From a checkpoint of a small transformer trained on Wikipedia.
Size: width 384, 6 heads of 64, MLP 1024 SwiGLU, vocabulary 8192.
Architecture: RMSNorm before each block, rotary positions, no biases in attention or MLP, tied embeddings.
Training: a variant of Adam for these matrices, 449M tokens.
MLP neurons of a small language model. Each row is named by its layer, matrix (down: output weights) and neuron, and shows model dimensions 144-239. Each number is 50 + 12 x the weight over its row's rms, rounded and kept within 0 to 99. A neuron's up and down rows have the sign that makes its largest values positive.
After each neuron's rows, "fires before" lists the tokens most often just after its 100 highest values on Wikipedia text that the model never trained on.

L8.down530:37 55 53 45 44 54 50 32 61 54 48 62 46 48 54 47 53 60 58 40 54 60 74 46 64 52 55 46 56 50 51 63 48 28 65 33 63 52 62 63 64 51 79 49 52 55 29 42 34 47 55 49 59 32 40 65 32 60 57 44 39 57 45 35 32 45 30 33 40 53 57 49 68 76 61 31 47 43 62 66 54 39 53 45 52 63 23 50 41 34 30 51 31 65 40 59
fires before: " (", ")", " |", " mi"

L9.down505:58 36 63 48 59 56 44 50 50 31 38 50 46 57 50 50 42 38 38 49 55 48 66 57 72 69 43 50 42 48 50 51 51 36 39 42 57 56 70 51 56 52 40 52 44 64 65 42 31 33 43 55 62 37 45 38 38 64 52 53 46 53 36 58 45 49 62 48 39 26 64 41 54 52 66 42 36 68 45 54 58 56 71 67 60 82 57 53 52 57 55 37 47 40 53 62
fires before: " |", ",", "\n", " (", ";", "."

L3.down485:33 40 41 26 61 50 51 52 40 47 57 62 46 57 42 41 36 57 50 51 61 37 48 64 60 58 46 56 59 71 47 52 65 60 22 44 52 25 64 41 34 52 26 54 38 73 31 70 33 58 32 46 61 70 85 44 43 37 50 36 75 55 63 61 45 55 48 26 52 50 41 60 31 59 46 62 72 56 55 63 42 59 49 55 42 28 36 49 47 46 56 54 53 48 25 56
fires before: ",", ".", ")", "\n\n", " (", "–"

L9.down329:55 35 53 47 52 62 55 64 67 55 36 44 41 46 54 70 70 38 54 32 31 48 50 50 74 64 46 70 24 52 38 48 52 61 53 33 67 63 55 54 53 38 81 70 48 47 67 67 72 59 40 37 64 50 58 59 56 40 50 57 39 40 42 41 35 63 42 42 31 40 29 50 31 60 61 47 50 71 55 57 41 54 46 59 54 59 52 44 47 40 35 46 47 33 40 30
fires before: "=", "\n\n"

L5.down563:46 35 51 33 51 46 48 50 56 38 43 28 48 46 24 39 49 30 70 50 54 66 59 49 43 44 64 28 44 59 45 27 59 68 44 61 53 54 46 42 59 63 42 57 46 43 54 60 67 44 52 42 53 55 59 27 46 57 50 68 81 56 63 45 65 48 59 54 51 52 50 36 41 55 27 46 81 48 73 57 33 42 50 68 66 51 37 51 49 34 53 37 52 61 60 40
fires before: ",", "\n ", "\n\n", "\n", " ("

L8.down107:67 67 45 35 48 63 30 82 52 46 55 48 43 54 53 59 74 28 60 50 38 52 42 81 70 45 58 55 33 63 59 38 26 50 54 51 42 49 67 53 43 45 46 65 53 26 62 54 39 41 51 40 48 18 50 46 39 48 41 41 59 61 61 66 37 29 55 31 35 47 58 51 46 49 47 56 47 31 48 50 62 58 65 27 51 46 63 26 51 46 50 71 52 48 37 51
fires before: ","

L3.down854:60 37 48 66 67 71 47 47 42 57 26 47 36 54 54 38 55 50 71 38 47 53 71 52 49 31 45 49 50 42 52 52 47 18 50 62 45 66 29 46 47 50 44 55 62 37 45 46 41 35 33 32 45 53 51 56 32 60 47 52 66 60 53 40 54 44 62 45 28 36 64 71 35 47 49 37 49 50 33 47 52 53 41 59 43 62 47 57 52 36 74 37 40 59 62 54
fires before: " |", ".", ","

L2.down758:49 51 50 18 34 50 38 47 36 52 71 54 36 43 28 35 59 48 37 50 60 54 65 65 43 46 48 54 53 46 50 38 55 54 37 24 44 28 58 40 63 62 31 39 54 45 53 52 48 43 59 40 44 37 36 54 52 46 50 49 57 66 52 63 54 65 67 61 31 52 35 57 49 44 69 27 68 52 73 41 44 77 44 42 52 45 56 44 59 40 62 47 66 38 50 42
fires before: "s", "raph"

L2.down187:49 32 54 99 67 42 39 60 52 72 39 63 54 48 58 48 63 66 54 51 67 74 41 52 58 49 45 53 58 48 59 35 50 41 50 34 63 42 51 66 58 54 51 69 48 41 70 31 65 53 53 34 55 50 60 58 37 50 51 66 58 31 52 53 52 45 52 47 46 40 52 50 36 62 49 59 44 19 51 53 35 64 29 68 53 53 47 52 53 47 34 34 41 63 62 70
fires before: " |", ",", ".", "\n", " ("

L8.down980:55 52 32 68 31 49 68 71 59 43 51 32 54 42 63 48 43 51 75 66 40 50 42 49 41 37 50 56 43 60 56 66 58 48 66 49 32 56 65 49 34 68 58 53 59 58 42 43 64 47 51 48 51 52 73 43 38 30 53 48 38 45 79 39 61 39 55 56 41 39 61 27 48 32 32 70 56 42 60 65 60 46 51 45 49 44 35 52 61 45 38 46 51 47 72 51
fires before: "=", "\n", "\n\n"

L2.down186:57 43 64 58 40 52 65 41 28 55 49 41 70 43 43 33 38 42 60 43 35 31 36 35 45 64 44 47 53 81 54 72 47 70 57 35 74 44 54 56 72 58 65 50 69 48 50 44 33 35 49 38 58 57 53 47 44 50 36 48 52 58 37 31 52 39 64 71 48 51 49 36 39 45 50 58 59 37 57 68 63 42 26 48 27 81 43 42 54 43 68 54 55 43 44 46
fires before: " |", ".", ";", ":", ","

L9.down683:72 78 51 53 56 30 75 29 39 63 52 68 49 48 63 50 44 61 29 69 57 52 55 32 30 53 48 34 64 39 59 43 53 39 68 47 41 37 36 40 34 43 42 57 56 45 52 36 72 59 45 54 40 63 50 58 53 24 53 47 33 28 70 39 33 30 17 27 55 49 66 23 53 63 50 50 61 55 61 51 55 46 54 61 51 31 66 84 59 52 28 59 53 53 38 41
fires before: "\n", "\n\n", " a", " Rat"

L3.down608:57 62 43 47 77 48 41 47 51 31 44 54 33 65 27 29 51 42 35 62 48 39 65 61 41 47 48 48 60 52 51 63 40 35 54 51 69 65 48 61 48 28 39 71 37 49 23 53 69 55 54 42 51 12 72 56 39 38 58 82 35 45 45 52 54 51 61 44 51 51 63 40 63 61 40 42 41 34 51 50 48 60 53 61 51 53 38 24 24 53 36 55 49 70 50 40
fires before: ",", "\n ", "\n", "\n\n", "n"

L2.down215:52 26 49 24 52 43 55 60 47 60 59 41 48 63 64 64 86 18 68 42 32 39 43 51 61 42 36 37 50 55 29 51 67 51 35 57 53 51 46 44 43 60 50 63 50 28 60 40 66 31 41 46 38 58 53 45 48 57 56 36 70 31 78 66 50 61 52 46 51 51 69 49 57 45 47 59 56 67 49 35 44 80 61 69 64 56 69 44 63 52 34 31 47 52 54 56
fires before: ",", " he", "."

L5.down378:61 54 56 46 73 50 52 58 56 41 39 58 55 52 40 28 53 42 50 52 46 57 55 74 49 54 52 41 60 25 32 29 38 38 65 59 53 48 41 65 57 43 71 40 51 29 54 48 38 55 50 59 38 61 54 37 47 50 61 56 43 49 42 61 55 38 50 70 32 55 60 59 66 78 60 44 55 63 53 72 58 77 57 48 43 65 54 67 58 45 36 57 79 67 51 20
fires before: "s", "t"

L3.down660:66 57 44 45 42 44 41 47 60 59 55 48 64 47 59 71 53 42 52 45 17 70 44 26 57 69 52 49 56 52 31 66 51 53 41 52 48 54 60 44 43 48 41 69 41 57 51 47 61 58 44 56 45 51 55 33 65 50 52 56 29 57 65 37 61 26 46 64 41 48 51 63 58 37 45 61 56 51 41 53 95 60 62 55 43 55 47 42 49 44 28 43 52 64 56 68
fires before: " |", ",", ":", " of", ".", " 5"

L9.down133:46 43 51 38 50 34 82 32 44 38 40 45 41 57 31 55 26 38 51 43 36 54 50 59 60 74 44 48 40 39 11 52 64 72 55 45 27 45 52 67 47 53 53 71 47 28 60 39 82 66 58 34 76 56 45 54 42 56 34 74 35 41 30 62 58 71 34 47 37 30 55 74 57 52 48 62 32 45 49 45 47 53 70 41 61 50 55 57 41 43 77 51 69 43 65 51
fires before: ":", " the", " |", " a", " an"

L8.down55:62 50 47 53 55 28 49 54 54 59 43 44 43 52 64 54 64 68 50 51 37 41 45 49 48 37 62 56 66 49 41 48 46 61 62 56 51 46 72 65 61 56 54 50 49 55 81 70 58 44 59 32 31 29 49 60 43 68 37 53 44 41 50 35 31 30 56 55 56 51 46 55 66 68 36 40 44 46 34 54 59 42 61 40 35 52 66 37 40 58 44 29 42 38 42 39
fires before: "s", "y", "=", "\n", "t"

L9.down173:46 52 65 64 40 50 42 52 55 72 48 48 52 62 43 33 61 68 56 53 61 51 41 58 45 46 46 53 31 33 97 45 74 50 58 40 53 67 67 52 70 40 33 60 64 39 40 62 64 54 53 59 43 40 56 46 48 52 78 53 56 51 50 24 63 74 42 60 31 55 18 51 41 67 44 37 29 43 76 42 63 46 51 43 82 70 40 51 39 61 43 49 51 36 52 58
fires before: "-", ":", "\n"

L9.down904:55 45 44 32 33 33 59 33 55 44 59 63 63 59 61 68 41 49 51 40 52 52 39 69 48 60 63 41 28 52 43 45 44 49 57 42 43 47 57 65 45 43 70 80 44 09 22 28 60 65 47 45 71 51 65 50 52 59 42 48 62 20 70 61 35 42 60 47 29 56 51 73 50 48 39 69 73 57 40 58 22 42 61 57 65 42 63 43 70 54 50 79 70 46 38 60
fires before: " |", "\n", "="

L3.down970:69 18 43 31 51 39 54 37 37 36 53 66 58 62 65 58 64 45 52 46 43 52 34 49 41 33 29 61 51 61 58 47 44 48 41 53 34 52 53 59 33 77 36 40 48 71 47 50 45 51 46 34 61 70 84 49 60 58 47 47 54 51 66 50 51 51 55 52 36 65 67 62 48 48 47 54 37 38 53 56 39 51 28 73 33 52 44 46 44 51 47 44 52 60 37 59
fires before: " |", " -", " season", ".", ","

L9.down708:66 73 44 82 48 48 60 46 53 57 35 37 61 49 62 33 50 51 45 75 64 54 36 35 58 47 46 52 48 59 51 49 64 65 62 44 48 56 49 49 55 46 48 48 53 45 45 43 66 44 54 45 59 42 50 29 40 55 72 60 61 41 37 51 58 45 71 31 79 45 70 36 48 71 49 45 48 43 63 47 25 41 69 50 48 59 45 75 60 59 52 38 68 47 54 54
fires before: "-"

L3.down733:84 48 38 71 60 69 53 68 57 66 32 54 34 47 30 69 55 55 52 46 64 66 68 77 55 56 45 43 42 39 40 54 42 29 41 40 39 54 35 31 58 70 60 54 52 35 64 43 40 42 67 46 37 45 46 57 61 63 64 32 48 65 48 56 46 43 37 53 54 58 63 58 47 46 62 18 53 51 44 50 38 53 63 55 42 64 53 67 38 37 47 52 38 54 51 41
fires before: " |", ".", ",", "–"

L3.down501:62 33 54 77 46 34 44 53 64 57 48 50 60 61 44 50 59 43 42 58 42 41 35 38 69 47 50 57 39 52 52 53 48 35 50 46 44 54 56 50 65 54 45 58 36 42 58 66 55 36 34 55 52 42 48 34 24 43 44 46 43 46 54 40 68 38 60 51 34 57 54 58 61 48 48 29 68 48 61 61 74 41 49 65 22 68 49 43 64 37 51 46 54 34 41 62
fires before: ".", " |", " 4"

L9.down212:61 46 50 52 61 26 62 69 48 51 59 36 29 61 56 50 58 51 52 55 52 60 29 63 36 72 56 72 47 54 74 47 49 68 18 53 52 41 31 70 38 42 52 51 58 67 58 36 31 57 53 36 42 49 61 32 52 58 31 37 74 57 65 25 63 26 49 50 54 29 53 40 58 31 53 45 40 52 58 40 54 35 51 25 34 41 49 48 64 45 49 55 52 56 61 66
fires before: " |", ":", ")", "\"", " (", " by"

L3.down802:45 42 58 67 53 48 70 47 43 35 53 49 34 58 40 40 50 44 50 85 64 59 58 56 29 86 42 45 52 79 52 48 64 71 48 40 61 64 52 45 39 46 63 36 53 68 68 51 58 49 50 50 63 21 56 60 48 67 42 56 59 61 62 60 35 40 50 45 28 43 59 47 59 35 40 45 64 46 41 44 49 67 39 69 52 37 56 60 80 57 57 67 62 75 59 57
fires before: " |", " (", " for", " against"

L9.down782:65 48 82 60 42 63 35 78 46 54 76 26 52 39 47 48 67 37 44 69 61 46 40 48 36 58 40 45 42 41 88 75 68 56 27 49 58 46 28 45 46 48 36 56 43 62 49 38 58 58 75 63 62 47 56 31 61 40 72 37 39 50 55 64 61 39 44 42 42 58 56 29 46 52 62 56 64 48 63 59 56 65 43 57 45 58 36 58 48 66 62 66 45 69 38 43
fires before: ".", ",", " |", "\n", "\n\n", ";"

L2.down722:34 50 60 00 62 46 42 54 51 62 50 45 48 55 52 62 57 60 54 61 51 50 45 57 64 54 53 44 53 58 12 42 51 44 56 52 46 57 31 64 43 56 69 47 46 28 50 47 52 54 62 48 46 58 49 57 57 62 37 47 47 48 44 50 53 59 46 48 52 45 40 53 47 48 46 58 54 67 44 49 48 35 38 60 45 52 31 28 39 39 32 47 61 50 48 50
fires before: "\n\n", " He", " The", " In", "\n"

L8.down316:63 56 40 19 58 43 37 42 59 70 54 37 61 47 52 48 15 64 51 60 84 52 49 52 50 46 47 57 55 44 35 53 47 33 55 40 33 54 64 68 53 47 42 53 32 42 46 46 38 52 67 45 39 43 65 61 41 66 55 61 42 53 50 42 59 38 58 43 55 51 73 49 58 43 50 57 52 34 56 46 50 55 60 32 46 40 72 50 60 59 63 34 41 50 37 74
fires before: " in", " on", " by", " to", " as", " through"

L9.down915:43 40 47 43 42 60 37 48 54 54 31 54 29 50 50 32 51 44 46 52 65 55 62 63 59 53 52 47 38 47 49 39 56 52 40 49 49 68 41 56 50 64 46 48 71 45 62 38 56 45 51 59 40 53 42 25 43 20 58 65 31 60 46 67 63 41 63 25 63 57 38 34 52 50 46 55 71 34 40 43 29 39 46 39 76 43 44 77 54 51 65 49 09 44 24 47
fires before: "=", "\n", "l", "\n\n", "ti"

L3.down273:53 52 45 65 46 57 59 59 70 46 35 48 40 26 56 31 88 35 57 35 40 45 45 46 72 68 29 47 56 39 66 61 46 45 66 35 49 44 63 25 61 52 43 58 48 52 37 53 46 61 20 57 47 51 52 52 45 44 53 51 48 57 44 51 58 37 57 36 45 54 57 57 52 39 33 59 49 46 38 46 40 49 69 60 33 61 43 57 42 50 30 63 48 56 52 52
fires before: "-", "|"

L3.down171:60 45 36 41 43 41 42 71 62 43 48 70 49 49 61 46 51 48 37 57 28 43 60 40 45 30 58 54 66 51 46 53 45 55 55 56 43 11 32 47 42 48 54 56 38 52 43 66 49 71 54 60 56 54 52 78 55 52 56 28 50 52 44 43 53 50 42 51 40 55 51 49 46 34 57 42 61 61 55 47 40 35 56 31 53 61 17 54 41 39 32 47 41 54 47 66
fires before: ")", ":", " |", ",", " ("

L2.down132:53 59 38 18 62 58 35 52 46 62 52 43 47 66 54 41 65 40 43 36 56 58 51 57 62 48 62 56 54 37 22 42 52 35 50 54 47 44 58 69 56 55 44 38 36 40 52 49 56 55 46 33 54 44 54 69 66 57 51 46 47 52 38 57 60 41 43 44 51 49 36 58 73 51 28 43 41 42 58 59 36 74 58 48 51 57 60 67 62 47 48 49 72 41 64 55
fires before: "s"

L5.down195:29 25 48 45 53 48 50 62 50 50 75 49 65 52 44 45 61 36 43 63 64 61 45 61 48 44 33 46 56 60 30 64 51 54 41 53 30 37 51 58 58 71 53 54 36 49 44 37 59 50 62 30 47 43 52 30 54 49 42 57 42 51 45 57 52 40 72 32 54 42 49 29 43 61 59 44 56 58 73 30 55 36 30 55 53 56 46 54 43 58 52 63 49 44 31 64
fires before: ",", "\n ", "\n", "\n\n", " ("

L9.down814:56 38 54 52 36 59 26 57 49 44 47 44 61 49 55 48 58 48 48 51 60 48 40 61 58 50 41 64 45 34 62 57 35 45 70 69 48 38 45 52 41 44 53 39 63 46 51 87 19 62 41 56 44 40 48 43 67 44 68 58 63 76 40 30 63 40 66 52 20 53 53 50 51 49 45 50 38 50 36 48 36 61 43 39 33 50 41 53 46 51 24 51 44 55 47 37
fires before: "-"

L3.down610:37 50 37 32 33 59 51 45 53 65 49 52 64 63 51 59 56 37 70 45 56 29 43 43 49 56 51 60 64 47 61 31 54 37 56 51 48 46 41 46 51 55 71 47 41 58 29 60 52 65 55 53 49 36 59 54 59 69 59 45 20 63 30 26 68 58 52 58 42 54 43 39 55 23 42 58 58 69 56 39 33 52 45 59 54 32 46 42 34 42 53 60 60 39 75 36
fires before: " |", ";", " on", " 978", ":", "es"

L2.down597:73 79 51 66 56 52 56 63 27 41 49 46 51 34 45 17 30 48 47 46 33 53 55 57 49 49 61 51 59 32 36 49 46 27 60 46 50 60 46 50 54 55 55 61 66 66 65 73 38 55 55 33 38 32 43 38 42 63 43 52 40 46 40 34 60 51 65 42 50 51 53 44 40 35 63 56 57 33 51 52 55 48 31 54 21 56 46 50 23 36 50 27 55 69 49 50
fires before: " |", " (", ",", ";"

L9.down6:51 34 64 68 51 37 45 47 62 38 63 49 32 36 43 63 53 72 49 59 67 55 48 64 56 53 59 50 53 55 47 49 63 56 47 53 55 46 27 44 39 56 49 43 55 38 52 64 51 41 74 53 45 30 34 70 51 56 44 61 46 68 38 32 84 31 46 59 12 56 37 50 49 60 49 40 52 43 45 37 47 44 54 47 67 38 38 56 43 56 28 50 49 53 53 51
fires before: "\n", "-", ")", " |", " ("

L2.down966:71 49 55 35 76 26 51 49 42 49 59 50 45 37 33 40 64 32 44 50 63 43 58 58 41 47 62 58 42 44 41 58 32 24 43 40 38 50 44 58 70 48 26 44 40 53 61 22 45 54 44 58 47 51 29 45 33 55 47 57 49 57 66 74 37 61 44 58 61 43 59 60 45 42 46 39 60 59 47 63 61 68 53 50 15 65 59 58 69 81 64 38 40 46 47 54
fires before: "s", "ve"

L9.down419:54 60 45 47 35 49 37 68 42 67 55 67 63 51 39 44 53 40 67 40 64 42 57 79 34 57 58 44 56 68 53 45 31 40 57 43 50 49 56 52 30 39 60 49 61 38 44 70 20 56 50 48 40 49 45 28 51 57 41 70 64 51 55 35 68 58 50 62 46 49 56 27 59 36 67 31 51 65 54 63 52 50 43 68 63 38 43 48 48 25 61 52 52 33 51 49
fires before: "ion", "ed", "or", "ti", "ing"

L9.down229:40 40 29 16 61 50 47 49 46 43 52 45 42 54 46 57 63 48 53 38 58 55 68 52 65 34 55 23 37 50 56 54 44 60 48 41 38 64 57 54 34 65 48 37 76 27 42 46 57 61 63 54 54 50 28 69 53 58 56 37 51 26 53 61 35 26 35 56 45 62 51 56 42 47 76 38 56 37 38 48 44 45 85 57 58 29 52 53 61 48 56 76 77 56 59 61
fires before: " |", ".", "\n"

L9.down285:34 66 67 00 45 51 51 27 66 44 40 39 47 78 45 40 42 39 45 59 61 44 43 80 54 29 39 51 25 56 36 38 41 48 64 82 48 78 44 55 49 52 55 30 69 30 51 50 46 57 27 51 53 38 48 47 39 39 70 42 38 49 52 54 58 44 48 55 53 43 50 42 32 41 53 53 50 37 52 36 52 42 51 54 53 69 57 57 39 47 38 58 56 44 39 64
fires before: "\n", "\n\n", "="

L9.down712:47 34 48 25 56 50 19 49 55 50 40 24 58 23 57 63 41 36 66 47 42 36 53 60 34 52 61 55 39 53 29 50 45 62 49 61 48 40 53 42 50 53 33 52 45 67 48 03 53 51 56 53 42 51 52 36 40 57 53 47 36 39 68 59 32 34 62 45 46 47 57 67 30 61 47 55 70 33 55 50 50 57 60 30 47 61 51 62 61 55 31 54 44 61 47 37
fires before: ",", "=", ".", "\n", " and", ":"

L3.down480:27 30 52 24 53 49 49 60 53 49 38 56 47 74 58 44 56 45 47 40 68 44 62 67 45 67 53 50 59 75 99 59 44 58 38 32 44 54 51 47 45 42 30 66 50 51 50 65 44 34 41 49 57 55 59 46 39 58 71 35 62 46 49 55 47 74 45 42 44 55 55 40 32 51 23 56 31 54 48 52 62 47 41 37 64 17 50 48 77 56 45 58 47 61 53 36
fires before: ",", ".", ")", " |", "\n", " –"

L9.down107:50 47 52 31 31 21 55 48 51 33 55 68 34 50 67 37 40 51 60 71 31 60 54 22 46 64 47 58 54 65 61 60 53 39 56 37 55 64 69 55 55 55 43 76 58 85 35 40 42 51 61 55 43 51 52 40 59 40 45 44 57 29 51 62 67 48 51 32 38 46 47 38 26 47 55 39 60 48 57 41 61 50 49 29 51 55 60 59 43 46 39 48 48 78 35 54
fires before: "=", " in", " •", "}"

L8.down1001:63 50 47 54 55 45 37 33 59 64 44 32 50 35 41 62 55 59 60 58 60 49 58 32 44 44 42 63 45 57 42 62 47 41 53 54 53 47 55 41 47 51 45 39 40 51 68 57 62 60 47 29 35 29 40 72 49 48 53 46 49 50 42 84 81 48 50 50 52 56 44 47 67 46 31 45 49 37 73 60 37 49 50 40 74 39 70 50 76 72 52 45 48 52 36 48
fires before: "s", "t", "ve"

L9.down860:60 61 48 51 65 84 43 43 44 47 49 30 49 55 58 41 56 40 68 51 35 51 45 27 62 58 30 61 30 22 73 51 42 32 42 44 42 39 54 43 52 50 35 57 37 67 39 56 34 58 52 44 44 62 40 46 48 38 72 45 46 62 58 44 59 73 44 47 48 48 49 43 58 22 52 37 62 49 43 72 60 58 42 58 44 44 53 32 64 46 13 59 61 65 52 44
fires before: ".", "″", "str", "sh", "cal"

L2.down952:63 59 65 76 52 56 71 46 48 43 57 45 57 26 39 58 64 50 54 37 63 60 71 65 39 43 60 60 48 66 46 43 39 49 58 43 46 45 37 48 48 61 52 64 44 59 45 53 60 59 65 73 52 37 84 44 34 41 68 57 35 40 59 51 43 37 46 27 55 41 74 37 41 42 53 48 37 42 53 28 52 43 35 45 50 48 51 54 51 46 55 48 45 56 69 56
fires before: " |", " ("

L9.down518:64 43 60 66 68 64 48 64 35 54 39 41 39 35 48 61 72 56 57 44 52 56 58 61 63 56 45 69 32 37 75 50 57 39 70 50 46 63 43 56 47 39 38 46 53 51 58 30 46 55 67 54 74 31 51 43 50 37 57 59 32 33 54 52 69 40 55 60 50 43 53 43 45 45 43 37 50 33 49 52 48 29 31 61 60 52 53 50 52 62 44 41 42 63 61 52
fires before: "\n", "\n\n", "s", ":"

L9.down745:47 52 59 63 48 42 56 55 37 49 25 42 77 37 59 35 37 64 70 41 52 38 41 69 48 56 44 42 63 35 34 42 46 50 56 59 51 41 36 72 58 59 43 53 55 46 35 50 73 44 43 42 29 42 61 53 51 73 47 70 50 33 69 44 56 61 61 59 59 56 57 53 62 51 52 76 34 58 52 47 60 51 29 13 23 50 35 53 33 41 57 62 56 30 43 59
fires before: " |", "s", " •", "=", " 2", "}"

L2.down755:35 47 46 83 48 37 45 45 49 53 51 48 56 38 43 48 62 39 40 31 46 53 48 49 48 43 59 65 45 39 39 41 43 41 44 37 33 47 46 55 51 44 66 37 70 53 57 87 56 41 59 52 31 54 52 48 47 38 43 52 49 39 43 55 46 44 40 43 33 55 62 54 59 50 70 50 74 21 68 36 53 51 48 37 35 51 52 76 50 63 52 42 48 57 49 60
fires before: " |", " (", ".", ",", "\n", ")"

L9.down746:63 62 50 58 43 52 70 65 40 69 47 46 49 58 51 64 59 44 55 39 63 58 33 31 48 76 51 56 51 59 25 43 48 56 72 52 53 40 73 62 38 51 48 47 37 45 51 67 74 46 32 61 74 52 67 62 37 51 48 61 50 48 43 66 53 45 58 58 53 37 52 55 68 50 49 48 43 59 68 33 70 51 64 56 35 44 31 62 57 52 48 47 62 37 36 57
fires before: "="

L9.down998:57 61 51 20 63 68 47 48 34 60 56 54 36 45 41 73 29 51 51 48 28 44 38 49 73 56 41 54 32 50 49 55 48 40 58 39 32 47 63 41 45 48 36 72 58 29 38 34 53 56 54 51 55 08 23 44 40 65 62 53 46 43 40 45 45 54 48 50 49 68 43 45 69 41 44 63 25 60 57 57 49 46 48 66 50 36 37 39 52 41 35 75 89 67 53 52
fires before: ",", " and", "s"

L9.down383:57 58 37 21 53 57 51 54 44 48 53 41 32 33 47 50 53 68 48 55 52 37 36 60 51 59 47 55 52 40 63 56 53 36 62 46 43 64 31 44 44 54 42 43 63 49 51 72 53 41 87 35 55 33 32 67 46 34 56 48 46 55 53 48 50 38 75 53 36 55 51 42 77 46 52 85 58 44 38 40 52 42 59 55 40 49 57 51 36 54 67 61 58 51 78 41
fires before: "=", "\n", "\n\n"

L2.down340:53 38 39 37 51 47 26 55 72 48 45 63 25 55 64 51 60 41 50 21 43 51 50 57 55 49 59 49 44 59 49 56 61 42 56 18 48 67 59 76 71 61 49 73 47 29 47 35 65 42 48 48 43 44 45 51 41 65 34 53 32 28 67 47 71 44 35 39 47 62 49 51 56 53 26 56 50 45 60 47 56 74 64 55 40 43 51 63 53 63 61 56 33 44 47 46
fires before: "s", "'", ","

L9.down194:56 59 49 13 63 53 53 38 55 56 60 61 40 58 53 57 59 66 51 53 46 52 80 76 51 43 41 51 40 11 87 33 30 52 57 40 42 42 59 38 52 47 44 41 53 46 41 59 51 55 51 58 69 67 56 59 58 38 47 55 58 53 28 57 57 59 37 68 34 62 51 50 43 60 45 32 43 54 36 50 52 34 56 55 46 58 55 57 50 45 34 59 74 38 62 50
fires before: "s", ","

L9.down698:50 64 48 45 48 63 55 36 56 45 60 51 36 63 45 38 44 57 77 48 65 43 55 54 46 49 39 60 64 38 52 59 41 43 43 45 43 38 56 44 62 36 45 55 55 28 47 27 72 31 30 24 74 47 29 48 42 53 36 42 54 44 57 50 47 59 60 53 44 55 67 59 64 34 46 52 60 55 40 48 53 34 48 47 72 21 56 72 52 64 59 49 36 45 46 54
fires before: " in", " to", " with", " by", " on", " as"

L9.down204:41 56 43 73 59 67 59 31 70 62 44 37 44 38 61 40 58 45 45 82 59 28 42 53 62 83 44 38 22 53 64 59 47 61 66 65 51 33 56 58 29 35 58 60 45 65 35 74 43 47 42 54 59 27 41 61 37 85 48 43 45 32 44 53 62 40 61 49 48 57 52 35 40 38 53 52 51 53 41 37 43 61 54 51 61 38 34 63 57 59 56 47 46 37 46 48
fires before: "-", " ="

L2.down115:39 60 58 82 31 26 53 53 49 86 53 36 52 37 43 48 54 53 62 52 47 46 44 45 38 81 38 36 50 45 67 62 58 68 51 61 38 46 59 42 62 60 59 23 50 35 57 62 47 66 70 62 57 55 65 36 39 54 55 57 54 29 40 53 55 52 55 29 48 50 59 35 54 30 64 39 47 61 46 61 32 45 45 35 39 45 56 49 59 40 46 47 20 67 49 42
fires before: " |", "°", ","